Weights of a small transformer language model.
Size: MLP 704 ReGLU, 15.8M parameters.
Training: a variant of Muon for these matrices, 6182 steps.
MLP neurons of a small language model. Each row is named by its layer, matrix (gate and up: input weights) and neuron, and shows model dimensions 0-127. Each number is 128 + 32 x the weight over its row's rms, rounded and kept within 0 to 255. Numbers have three digits each. A neuron's up and down rows have the sign that makes its largest values positive.
A block is one neuron, or neurons of one layer that tend to fire together. Before each block is what it responds to, as a language model described it from the Wikipedia text at the highest values.

Responds to: The opening " d" piece of words split into several tokens, e.g. d|escent, d|isease, d|uring; occasionally other mid-word fragments like curr|ent.
L14.gate178:094137146134145125160094186142063175132138174179051150128091145128188124137118183055099098146138096160198133087130148131107137137119130138104176107114130139114109101123108147138107152160146140164155138111166161125095163154088141097159150162091141065129089148136127099156167087109128073115177101058118096123078112135122092064128155166121145033216144112129112154142128129079084098076132
L14.up178:072109133148110179163165131154087129134149081127161157131114129146141103187164093110112115130183074140151154088146101112114094130181106067143107072133105092092165078135145136091165135144111097135145112087133081145160176075118099102108112144095101116132153092136153168059108133074198117089154147120156140150089118096147125175108127138133140135114166140110152107088108081123149208117076
L14.gate263:151056115137139136154101118112117134110119129104091115140186152094186154101142062098114143131138101091160168105157083116158158139116107103114104076159095153113116143133085140102131148116112168159136121136134122091186169182151172142119133130100106083113117129138131134236166190077135106143124139186139063203141159106087090089117114151167139115141085101141115147128123113099141098132022
L14.up263:152047133127153093158118089097118136077096148138124154122128110148094123136153074083129162101094106156113134128134171069013159129155059121205180203153094182122047080170120140144108117173162152131149109110089108126091104147096133135089104177112110099168111113138107113128138101104115124069123154128155152104130121076143140112127147070103105098149152135081147134215143090145129101145104
L14.gate316:211112121117107101157059154121061143158077121085135108100154111141155104135142124138179159114203108067098116171084139129130109097093132168169119173101120101110152119159136135144178145133166164129089162129115106111086073082085114155097100120123143193156121167072104120157175124165142112070133136117143155127074180121162074136120100060096094130120191160103149081075065106116118065103125
L14.up316:134071081114103094133097123122182087122084136051086193126126143103161164088070129118070154179100086120089119120111172120104120116083151079169132134189127130131094082150143151116153125130150094077101172182108113118109150156118147115174136107122101103167115105085169117163120153100051098164150150108142103153094132108125113169131129105143180147176095109096136166191090152129137145122103
L14.gate623:140130126111096112122072176076099165138106118158149082151072183137162150160064092130176174114191126081152235141186172117102159194118111114102102142117130169151073109144084114119068138141158118139145078140163149119190122080087107112179128133124137149129116132103170112107099117142142128191128126083089120196132086138184103102138143146147098149148165135128113126164128103097106160118112
L14.up623:082110158136096121152128129115096057103107164137179108149122107175117104068141133120111168144127118137101124142155245133147119070059139156114163097180114155119130106106094161166109106080123095178153102077077119159158128119142098185148069176126094073186101151126165090103156107161124157122086097111108091149135108124164149166194115120200129147159098096118146116136088101064110117092146

Responds to: Mainly the opening "ex" piece of a split word, as in expression, executing, expected and exists; more weakly, commas and "and" joining list items.
L16.gate31:059122174114155072181113151098138150140116096136033110121080121112155127118109053093176100141196123087117141142124150198123139158152152161165115102106139103176107150125095127139096131102119067108107204180158070144156162188119227133121151147072117172085089085140150126154105125124097127112143106112133178168136147091130127079145187145145122126154111133137147121191192147152115141137172
L16.up31:163057148087122095113061147148132131101143133140147141088143153116153110105091060104140123094124136130133124162092076081138134108152162086085128111094090169194118164158070187184104196146089061135111138200135117126164133142113096094154110113083080140109150181095122121176049144127081174095068115100129151118131076114128138071134109150119078134132180131132150147130069131089141119127152
L16.gate411:154117103076095096116128169076113149125144159080106086129109121153105085183086112100111107212190192139120129128101148113102069109119127146137115120123125161150126140131057137095122149115173163108077114135113172149080107133123182128096149141116121127097126204164144104121109073158129064136153140090160060172159152145119144116134061120107075194192137176126149117135120135105158112134014
L16.up411:159151075153148130174112150095121120086154157117111143171131154079103130158072155115189149186153130179114092158130136164187056138132102134164170089121148155076152154130152139177124147123137149120163066174077136132146105093102098132130097109152185082166159124113203141146179115183150167120088110145115125128164111122170172182194117135161129069135162099088145137098148073136175171200138
L16.gate445:119143090110173147122068097129129119085121128087177143146108184137115100145177109132113131162133131120167112091197084145158202115114094151055137037109121120143135148176096170147163091156135093093132107108149162171103144145122132085149176111095204144076130143121097104180107110118142067102124092154104136119226126163140163099158077197120133123111137116130088110117169159129137157080113
L16.up445:144132087040118124150119123117176113122103066107130082080151192121112146073110159140113118201132106115162123131140085095138163162087157138136128112100117118170163160122078156166146103089086101164113087156159133043134104165108144160117139141109164111125077151137157164135131128136070096153097102132105158113172127162134112029141176154118065075156136053135143073150144111098111168121133
L16.gate479:117123130114173127100087120109145138170099078116132097121112094153164199156192115140108091117149081122098090166198148124127148120130062099167115158143100178125104226179123082114141040144126083104123115098163101113110100134068141138168106173144092132135121117119087104157101182144107090118107145108120100135164164178142144123157151131104161138105185110087130119086094172071150137128087
L16.up479:038080117063150159208087084092112119147114093092151142113124151094137124125169160088142039123100056094163186099129123205124103105122149149126091116131153162182082135110155146152130174108132125163170133091106104170125078109079113098130106112113167185154120086087168115087142124126105084126140134102123087104163130117130173148234104149145111127150159087062115138122137109127120122103149

Responds to: Single-letter opening fragment of a word split into pieces, mostly d (also w, nd in u-nd-er), e.g. d|uring, d|isease, w|orking.
L16.gate14:139104158178166124163117133139132089092077080192110151127125082095116097110133129155108169112168083074130147113113131095154108153119139150201109151126157098056158145135106121141106150147160076163168112128146164097180164152114163038096179135089121139146172126124097131155120065066057099074115137155139135125049102080072138190132165087094123134163117146133138088156179091113134101141053
L16.up14:140114201125104176161067209151154130131198126093111095143063161116104126105138148108114142119104116109177132149107089090158108111185114126158094076115144128161128095166073154188084165125072111177089095168156204141157117153111105160133133061115137094116110175130183173138131126147167194112130126124145130155080168073114096103146101168177117123176143138071059169121127117103109131098131
L16.gate61:107150134076158115108159148049131109171117169097103079073154093135086143126102137074066208109166084097121151171123165127096140104158091134116156105165079171155189183132142123147108149150155115112106068096098181126127157180087158074131109116139182137099119087137148101126114126108154149076090053152078127128171126146137174107162161143059130114142201153132108138134117151105144134081074
L16.up61:132072124107062128107125150151106094122124122167149123146119144130122159123152128149167169140138132140083148117099157124111092092128103136104118156136110169153112154131154103136168148095137106147134113085104197098094132073113149226139042132135132115136130122147115108137097090120126022136138122071138144133141155074078157090078127092090160102119163044094069156164182125110129117143075
L16.gate200:105127128096143122154091158099152089089152088110104113108118102133121169116126048132131119181121153114088182076127116100161126134097107127147140137162149184074148199137072163102172117113135099078165115129136174149105108095176154149102167167157109145123119166150150105135124132103092199152180130148040171125152134145120182076045130121122121141187113121157124109196058123150136108141074
L16.up200:127131155131102172116127108143136126155176135132152062108094129144092149111189103106117181085132129138109136107115116152175107043012176103116170077182148140065139093098164163123135157102103131121133123113149105133128107102125132150155145157103145088078126111163191107113121128110185133082177108121154165104143072144154166095108138181167127130123167112158194099135149112112128110117103
L16.gate342:136148117119106060162117146168120079156139121123164112119122112117106124075107154127074137160166100132139149145149169096108063143150153210167086164133181179139137197139109194110096181131139126116166116118160131172107125165121172173108141121154078129102209144083131143110126114091147090104133115227082112170128127177144110151105127108064167133126137131180109117121139075082102115147109
L16.up342:169138113142142101174094118124139141165108159111120143068139125167193105155111130125165142069171095143086175131149154154136116106126132121051133129115116087091152110157139088083166105184168089131147121076166092083153164083170183119132127143141131108166155114135136120142104152084130130124159165118096123144160125127182167166056113122075158149175115152110131168198165126145104089131111

Responds to: A lone word-initial " f" token in words split into pieces, such as film, first, found and family; weaker on second letters like a in D-a-ughter.
L3.gate346:149131103127166132158183125110136131151116141137115095118138158098123115167137150081069131160113094169131130139109108134157175134095159140158105067090087122221189144133168146157100052068124147090107130195197176109098094115088075120115112156050157130158135139131093066149152101138130129126102135099162103152112133122132170171162172094126162109128121118190117171091124089166047102158087
L3.up346:151100127128133153148210119085097146126190143117103144093128121101181129144133158114063142145123098129131106090173101130135194095127094155132121098073108133156238109135151187137091090170157117037149152157224166099110103104061120109107118139081153063179140124097098130152137178196119119096127135117143119138099148075064197142119118050090122095147113131137155101107168127126106111162098

Responds to: Single-letter first pieces of words broken into fragments, mostly F/f as in Film Festival, Foundation, family, film, and occasionally others like I, In, m.
L16.gate65:173069100085110108085102197165140129132101176114147123142079148154043130136180101156153095131112086110151118165091150156098089064115161149165091101055129095150123155169158080151146058100094114067131132136082074142130104072107118209117113094130167166131115141123152145138205135101120113085120108147165165091090159097136166094135126052106031170092130124112073187145106116127080099158170
L16.up65:087135169129128111089096089145132174138151192096159133180082135122157193149132134111182161122130119144142124100156143135106191113137172130082136107110135072083100183150122087153122226156181088125122156105164130146140115147102139126127161189145200153067120093122082073136087131116152157155208148096156179130143108178123115133106114072137134133130109153145109134050159100140198106072112
L16.gate412:125077109113132087123121124176111120128171137135163103127152111184099214144115183181128119121191177116153186071122167105112177086084126188173092117105115102102059118129117111117163148116147089159221121102143134087162172090172127163123108113091156131143171083098155074114090099141097060101126124141110159159135125113159073101103143144108056150126123143087111122120133059120175147126121
L16.up412:185068096107133149106159209177147086135127137126083134093099126144096132137176194130167105193168159101133212147129124097168077110031138127162162118098132114103122157160103113121076143158110131105144170132142165098084138102145164082152084102121160194139193157133104162068131096115134118115118138117129144126168087049115097127148114114150116128084189073151093068125085092126169143136188
L16.gate618:133186147094140159153101055112121117114100113098107140144129103119144133102112174138125125210131106121165123153147107141107077028126190126094108130112165151105122153161079103101095110111128074123145128121189216062125091146088167069178098120063174133161113162101129111153099063081114134064135136151208182149086126109136112090062123104086123152142088129140187088143162156083068182132135
L16.up618:119105129053158096136124097188035131120138145108113127081144109096117169088130186171127176164128090137129126113137119113056077134109151162108104104076125166109071101172126076131126161128126209142163137110094076199135087106137124134144068112137076187148181151163156088152135181138129099121153135132112125127135121077128133183096125087089034127090174119182130094129128160132145127117177
L16.gate646:131055114110133075105192129103140104126104110096151061173168126137115153144166132185100138162134096152110148106170126124127131129093135051091112109157137045185154113133128168124164152159090120114082174169129156090028125168166092157111114125084132082119124160146055109150155115176137122179150128121137174115114091143057165100115085106130098145119084106120097121147121113095168145150062
L16.up646:187129109161136163113124131170149074151143043147148130192202104078160131138112131085161092139175103178111067137137129110122151130138136101106135125094174089128115139096138096093110145126142159151134215133067181149130138131123145095152104092073133150065089086138092128150114122118170087158133086074093149129134131086114152115110081094089095119098120156124174132174100119126111149135152

Responds to: A word's first letter or letters split off as a lone token, mostly f or F (f|ilm, f|eat, f|actors, F|emale), sometimes p, g or b.
L14.gate183:168115121094165147146121223103099134065104117142164115135130166141124110174087077129130129133161165122137152124106165151078091147132141197091129116159181135108133176131125110136097147103094115134127150159126147160145131114165125122122161079153220077125186095168115178114171096043136081084108159143113170151083136120136200173133132160113148115123063112108146136116180144131127172141094
L14.up183:140162126156087131120119171174149152176144094152132134188098118114088175160129184154206170117152092123115160175140126101159142151106075104122153127159166151109115123095128151101116119133149137182123188192122094113146109138160056163085063125098123115169128132109086140176096173147155064095152151107128143166103197166156177112088137145168168093104130131185112154066097135133122125122072
L14.gate195:107103048057075105108158167135136123130134129122155122128100090099188130109074138114114100107099038120121130100157108108152154103123120181089115106080160136144085162101137117106121109117127129105082107125197190127178073140117144135099099121145112097134156154193131143109171164072154123201179158118112111204076143138123119173113126063101056132148085114111069113086118086109106111140101
L14.up195:124100077134062110122128149084122131146115121094160102125129078112143166139140120084073114125120131160109090158100131166107102137101144074120090118151112152084067122140142137115121098095145118096066119146141144075160099092116147162161145088137128238088126108197157184124132082124145077146129154170072197117131108163192133170193084086091073099182192131123188149123156156124133092095109
L14.gate439:117071090123160150132106087119101089099133102124089113100149094127099151141147148100130089119129141098130113081175141116121171136106204101175126134089139157160166173171134092091103120119189114124131132115148153118157140116184154155151127150088130180111130131124108144136169152146055126086071101132151140122144165119076139075087075056146144100114084131125113095087195098083061127134156
L14.up439:082123184141147182149153214114083151078093116166195176121150098127146122155119167127145132109187186129104064126060097130115122132142147153127146145080154155098169117156182149128178151149145134093142136183136148097086126081128094084096128092157118117120104144110082104114165133123189104111153161076134141105101075103135166091129051115161145163162111117146173085109155098117168125145156
L14.gate466:117083151143106151123146175144170127125146129178112130087114144112103174151094142155111167184130096183153117144157143103141118134140136156141089100133157120130124174122088129139105067115125091066069113141129221063204121111113119187103084162099143096126175059142129153105127113084105083087135158100110050091110107119092080193135122096118187146156077136141139151106151161112142095154125
L14.up466:185097121108132186157102152103152104145108077163087130116125123108168190110137175110170151166072083124168100134140167107149133124102182141121091117153152136123094163147152136084160147164142117101125133201078152151117158146180142148127126171126112111105127137132157122085162138117124116159145171111049104095100089093051128149128117104161101100197149126142115135118143139117141149138147

Responds to: Commas after the second-to-last or a middle item in a list of nouns or names, often before "and" (e.g. "vanilla, and", "weapons, and"); weaker on other punctuation and word pieces.
L14.gate171:179103147096107117177143147171122096117059170157175120147112090156130130101097122148144159083159139169134098108150184099129193097084193144108112074118095177154088130140135175094116086146130149131098137158197084182097126150137089115143136088146169133156157183186119083151126106158114100112092114100157120150148119112146167164120177067138127142162100115069082073163132129187108089194097
L14.up171:099102127182173137169164157081141166130135126133154234179114112107113052144148112146110126100162168089146129063110107178087085145120136117108129101133100122133120186150129115121088065132142095111177125138131117099180128128146112104127105131076135128169108093159201093119171112153181135202132136155152142172166130110143103127160099131150093109149125147172163122041088047086104145109191
L14.gate524:120125110117180146097112117082143151121175109113074114098126136177101141117116138110125117111143100152138154138145112108125090102099082144123163145132156145109125101117154136114185094102066118111106168118100046132101108147163104093134122110141165175107142131141171055090145108150145063168152130170075118108107132145151188136155097168130141138168141138094077139191121106163020080119130
L14.up524:161157080116097100132135128116153132137124151103148132063101154141196049114132174133165131177107191145134178087178043125161058164185135160071182119158134082118167093145101116080133076087120110147117158100092161173085149131162100138027147182089146132074145140077150128102147088151078105122126180110132169122176181077109162191084130152163156069090164118146142165134100155128107124127144
L14.gate635:161074155108146114128118141123162151112151143125095147193145149118174105089119074109187096123194124154123115166144126170169119140077164088098143121090144153168071123143127206178114103103155098127151091163168108137176067105130095097084158123134119124165203163099110102141136081130125131116080100160092091143141147164160108152138127142173085110114112132099100033135107150146145106108135
L14.up635:124101137062133148218094131155160104137137089137146128156076150120191134123121171165145154116149078146144164133154143121150202097098163177096116133090146092111085126147106110099085175152150112121101134172122090119155141120107135085174081135102125144149065147142147133115102073170131182143119172126078138096156115154145097128139123115111127143139198097110102119045169165124128152149148
L14.gate687:129101086087144129076138124094174129085124110128158093106119079107173147132151127107154138182149102159133131206128159174108139119141076126143107112110147115102143171071128127073108100108145111100161111160079120135101097129129137139131107093161089140092130133145112105077092111164171091051095119119121118148134155104171151126121099089115037107161084146179094093120168169124099170130107
L14.up687:124104145128151087085123128121148133155160146128150081126137190120132183178099116124159151138142150139152196147112144128124092161142126165154094127120125133194128083129213117146074072147143102155117123113161143086140047106133121107145153157118089145092171111135141093174079139117160135143118137164180104103114165166137141121129063156106155153134179061138151084139080078161132054170109

Responds to: Middle word-piece tokens of words broken into several pieces, strongest on "ot" in football(er), also "ess" in professional, "al" in goal.
L3.gate285:094111126125111182102110046108086146163197162093137053091095095174179108107114208177148096139125157145143175142125134127174142226070121186119111156125158159151175115095135096102172106166073152113098183142195088109136119151144148208119081155169119166084191195081081100150174128131055108134119156134170117127122087138108147115098099150072120140165112157080147119107172110124133128149198
L3.up285:145130138069134142127119072145114087123153170161129047058099084177123096118139200160115081087125112113150141163085116136160134222097066151110115160163154130111221120098128110169133140154090174095112131088124113078093141128133159153102103183172137218076146143096109100127149195134107111144137145129110131101123080175115112088149056178076092126184139190118170114080165116099160102166140

Responds to: Word-internal fragments inside stereotyped words in tables and infobox lists, e.g. v-al-id, sil-ver, A-u-g, and the trailing 0 before "m".
L16.gate25:134142141109100109147122133113126123109173168167180094097130171135116104149088113186162110115220122107141145102190198085134186133134086094177087121169081112155115156144152122073145084134147091157125145115082154174137155057087143105055140119109123127158133098124152128108156099090132137159054203146194129109176101126085060178147118155166086107136132140125182092145150130124085128124123
L16.up25:144174109138152145114147182103137134157149183091127114122107067117104118181071114134167109085087102090151143145177077163140139098111131151146181187148168158127135060102114087098157156150169116102163084126125140152144094097118156114155153116116089125105127114203122130102093106181137174131143071078162081220127121168138180066132085184137116162086158117062121155081034117135139132152134
L16.gate29:190144175111106164171087096111174149171168149196146126171088123126143159121147127162156112111118123113135175106112115048125134150099127175174194159109197116122115122139091142120102130075168125142123157096097135121113123097136107120108053148099118140106137165098128088118133171169153166169116135120118122114144146084129113027134127140162109138088111156154113148108145145150155167131137
L16.up29:033134121101114064111128139164145150130100151137163147168131146118088171124117139156140177122111177101114149097155108115113153166110095114176154123141176133136094194153099076165106113097177124130079140106085188128122198088100203099148120108109122104146147126164163083122134100126123114161163118123135143085152135081107174110098158168187100093101089115137135086136156174112059167171177
L16.gate548:134115105154122132157124112133158118136087101158092109153155104123120083135108074151125144127121131049075164164140093055189114201097117128155119164176142080127184100126124130163164156141135102135188121089103108157097153116196088124118151090106136080127141091127076121189181112090144136115082093148131133153076147133153093070069150136147124127136111152118118207161094172075066185132143
L16.up548:083213143077115148085115124087085203111115138155074099152135129143165137158074135151098106123138131116121113135129116136126132155147115166186172126133141058160122112118071158193151144140112194162147126117056123176116130174102126127108092107082112088092186151130117152137164156105152172138118057113141102107090152112100161086093138171130153189123088149134178124164126085184104157105126
L16.gate577:093124106125167120157132130140092111167122105149142118142172143088143072128175099138158110109090089171060190132180099127119090168098081090146124109140158090107076110125121116156105134159110062099105143109154195149106161151094133067134067159169152202116088119120172115130123115141077151162050124142088128135151148115184148123132133145127104120134122162160118102156137212117128110133082
L16.up577:152108096085138102119123147090142116116175131095103104146125118132151118073146134121171183112114132149117144145149167107156093108134072084124129087144112070153107149090126118158128198200185119138101132111094136165125139137116163132158116176145103095171155126131151123131164101105137164085133062111086124126119136124168157092127092073152145120160136124109122081118120133224150137158122

Responds to: Mainly the token as, whether standalone (as well as, as a) or a word start (aspiring, assassination, Nebraska); also for, with, and name-joining dashes.
L16.gate141:144130075096119150130116147160158104133140134131122150116174076179141139115150137164136170178191127118122172126137162079138101135077113109131160105184119114115127154157129080125152083105119171133161145134120136109099166099126068093159127130128141138158155082100136119130093108195168143121104114142094145113175153122115140112143128162143060144141176132091121109202108147120135100123052
L16.up141:119141162085182148117125133176121079159122154075100129097171112115108158148127138145128148158127082143147089090097163107119153100129160135145138076108129129137133199132113087117137142094154151174159163099171169119150174112177100128152101169115103125169149149116133138104109135212146121126151117149145093157130126111098096139122131113121085176124111056118112185153166210110164047157180
L16.gate157:175136148152164156138114162107175091096106098154126055145105143139151205139085161149079149087113159086098139109163117143106100130154143170148116173165095194130110125077155153136121182156150092134136146143143059156134113141096123141150084071148121093086111067087125122155093074138151056097097148174139122147167137094120086090137118122128101172189069106050146145079134122181100100083087
L16.up157:150087164117081149152109132153138130154111130096074110143128131125134173144218128145170165080127160051181119154136140108099080185152100113142160135119152141155072153123084160178173210134135075144102117122142133131095133016159164135103064153147107109148133136107130138095103073111082119168147113126173094113123121151094131190058137070082023099176121103121111111108103127175142097081108
L16.gate224:155116138081099116088130129150146096051097145117112110213126143093179114130088144113181183061137102132156162078077148138117094087083117170113113194161100163061135125151119104128078131169134132140143154127170097147121141161077181095103088117096145115118110119145106150162137173089155122095182146197138124104129110178114121105113065120083092156155160100091134135138148123081108115131095
L16.up224:146071084145113161128111132110186132133160167117061030109159128151106112138082180208087094088103138137110160152205082084167113118147121180082133147139079174185114147090060147102157171112112131117135095128131107096141150058125138117065119136100134105163154132171163091135113129129174171158100130114141173110074154141141078110099138098104137173177130063132164155151107153085168099149067
L16.gate429:235121143098122148073095112072147110141169077111145125164146089165140156133108121173118155092081165114084117103124088082129139092106128198124169100123095174175159136117108147133143128177088149126125131116122133163093087132103180141175162145138115119125144047131077123157117078155166094157136165145190106113109187135137132135111166114105159101144116104085067107112123112079101099137168
L16.up429:114094174123099177117151098110131133133123090138185122124142131084121135139102190105096118111115159117166181174173123198128123182119176122212099193154099144135143145162039162135096173101153141149085136127066120140143088159094125146136068168143120107126150122118116124141105148115183108154125171125109178150119157085118159080132163102158146121082123036131137097153193168107128132165071

Responds to: Early sub-word pieces beginning a longer word, like pro/ro in production and professional, de in degree, nd in Independent, os in position.
L3.gate647:188129173101113074141121055113136124093136093099104056203133147151126134072133131044127121171128110116144125162169118105158194078099078137168131144069098113181118101047132121126154138139145085124107134138130131129138122140118140143143159211149101122097124117138160134118127113133136154091125111011141103121124168055139194110138107135137094159126121114135114065138112128100126129129132
L3.up647:171092230083112135148113108086126089128064142099125117175147133123127146094126128069121117124134117085129128129174129092193178114117142094111114165080148121171081159102127094162147150159167102110141117148124156147155130165111139153129198129179081152110109157167116106110093123130178178097182120058102097044085156106131123076117144145119092147119136149063141121126116150126125096116104

Responds to: The verb or link word, mostly is, as, or, also, following a complete subject noun phrase in encyclopedic prose, e.g. "The Peters House is", "released as", "also known as".
L14.gate136:149148163137135090098103135145139092178147063128131109132112122133137145187124175160116114183155120130158176139153162231100075104143188161172096175138093076118160163128110112090145130116064111096117126139126146083130144131146144092138086122160146130065156092180132137128124069116031096155082163113131138159123166139139114119113098102117098122115058137077128165148133175092100162083138
L14.up136:124138143091074142134102111087172120118117113164163078156149156190108127122161189054107104159079161145149123068144126137140107076145066163143084101115086148153127155137107064109082175120158100133160099105139145121128119110116117121090120164142144119110116111093160110131103109142154045121058092121160141151148171156129095078095131142116131075174165159104132158149140153135163147161115
L14.gate393:129091098130133120078107149160107123129115103107124160132112100108138159156187146164149069116057130170128062147198118160161094092122102209139127089163117165107097223117119130149049123157136043165114129162119182100067092138116147105084114167148109108150116151136144091151145135125131157141126137121126148159133166169086112125100100177124105088079136128143138175110118110131088123138155
L14.up393:186134161107173142171141144127128137153176107127090133180118094048115131162125139103125140120169171114118100184130168172160122158149161191097123094163088159136083103156140131154137137094142087132166138198067111140073111182109163139093115136166104138058148138102140089083104118195096100135112146142132104055142106146100115143119120108106133119087189137153106162118119094085158139121161
L14.gate523:141089144137143122149127148125151095120088073138126184117103121113099123134151155140141161130140093101179074093109102129125091112114142151191113083167092153151176134139159128099172146125181096103156112098133154125078197167162121135143153079133169067100123165144142082051149141152187115129127130130161148128055178047092168092102091112077120170106138114134115082151137147122112099120117
L14.up523:127186134118190149064166139122109095105099102113138109108116094134129082126049105144123155122143120194101107149153153146103120129128147099097157143164068151117106095066125099176099132087172103116137101200151113110136054103143087114141077089084127078118136114120107103142121090071175137122154117123090157138161144075120037161122139090092116162155035146130087122119089151097163137085098
L14.gate629:101146111062151079111171143057140123072172111137075117236108075157085146141167107177137155169139095128140150124144110092133141132097105126127112178185088129185169126159105155180052118130143126131088115106176125120110113158155154075145083118149138102073100105108152128139147163128128120105155080123111126097127084112080118120144058060106177136150122105129156109140112172097133105096135
L14.up629:069181110112179082101091102129136199140056146177180103167165081136114095142150142202214140123097007096157115169169103134133129132146136155200091098117094089134159132151126126126186094128105106112072133103158168154127129136128109053153160129123144115134105128131118149115157159202142116122139090123099106102118138143110124132169096154086144143123092134104138068113105150124166155135116

Responds to: Fires on two groups: inner word pieces like o in memoir/book/rook and ear in year/Tears, and "as" after verbs such as described it as, served as.
L3.gate262:187143094171178110170098104154122060104132093188131103114105106155155140159115115140133160154111059061134073177194139142145044140132131154107107085143132123154118099112090131174090161136159133121092130129129129128147150129145123113121144124180119141157091125089085114148098148155116153192104075172085131125112076212083151102149146078148164084165176160070131135142153148099169162168197
L3.up262:119146103111142094115087095113110119166113100078118181123127154157163178139116108128130131116132122052116056145102157126137072139142175157157084099116102126123112104105119127165039181128154096141129117122135166181107141097129130076151153141149180081140142130155141126126093147164089138105082102122101171138120146115163220180124142038112117099080137186051083123158131164128137173121115

Responds to: A standalone w or W token starting a split word, such as w|omen, w|here, w|ork, W|ikipedia, w|estern; occasionally St or digits.
L3.gate350:141179103122173168136067098102103151052122129131152093163076145170124148118167099122128196107100122105095160119173096141129085122143106129207057200109129121114117138158126180100135124121124157084122127109100130091110082102146097116113144119071145140127094114121057136098161131105086165164186101081092115112171136176100143210134141110173144157106152085150106041130139124133176107144089
L3.up350:101086111195148137118152199132121158103101123109092070144074134094093137093155158159108165122119081185141123101125140103162147123121089103178068154068128081174100128104164182173144044188093116146110103134108133144117059131129145154149165122106145135144112076153119128102110137111112143125108163144071117105186132143099141173113158151114116118124111121204079118201117154162127147142201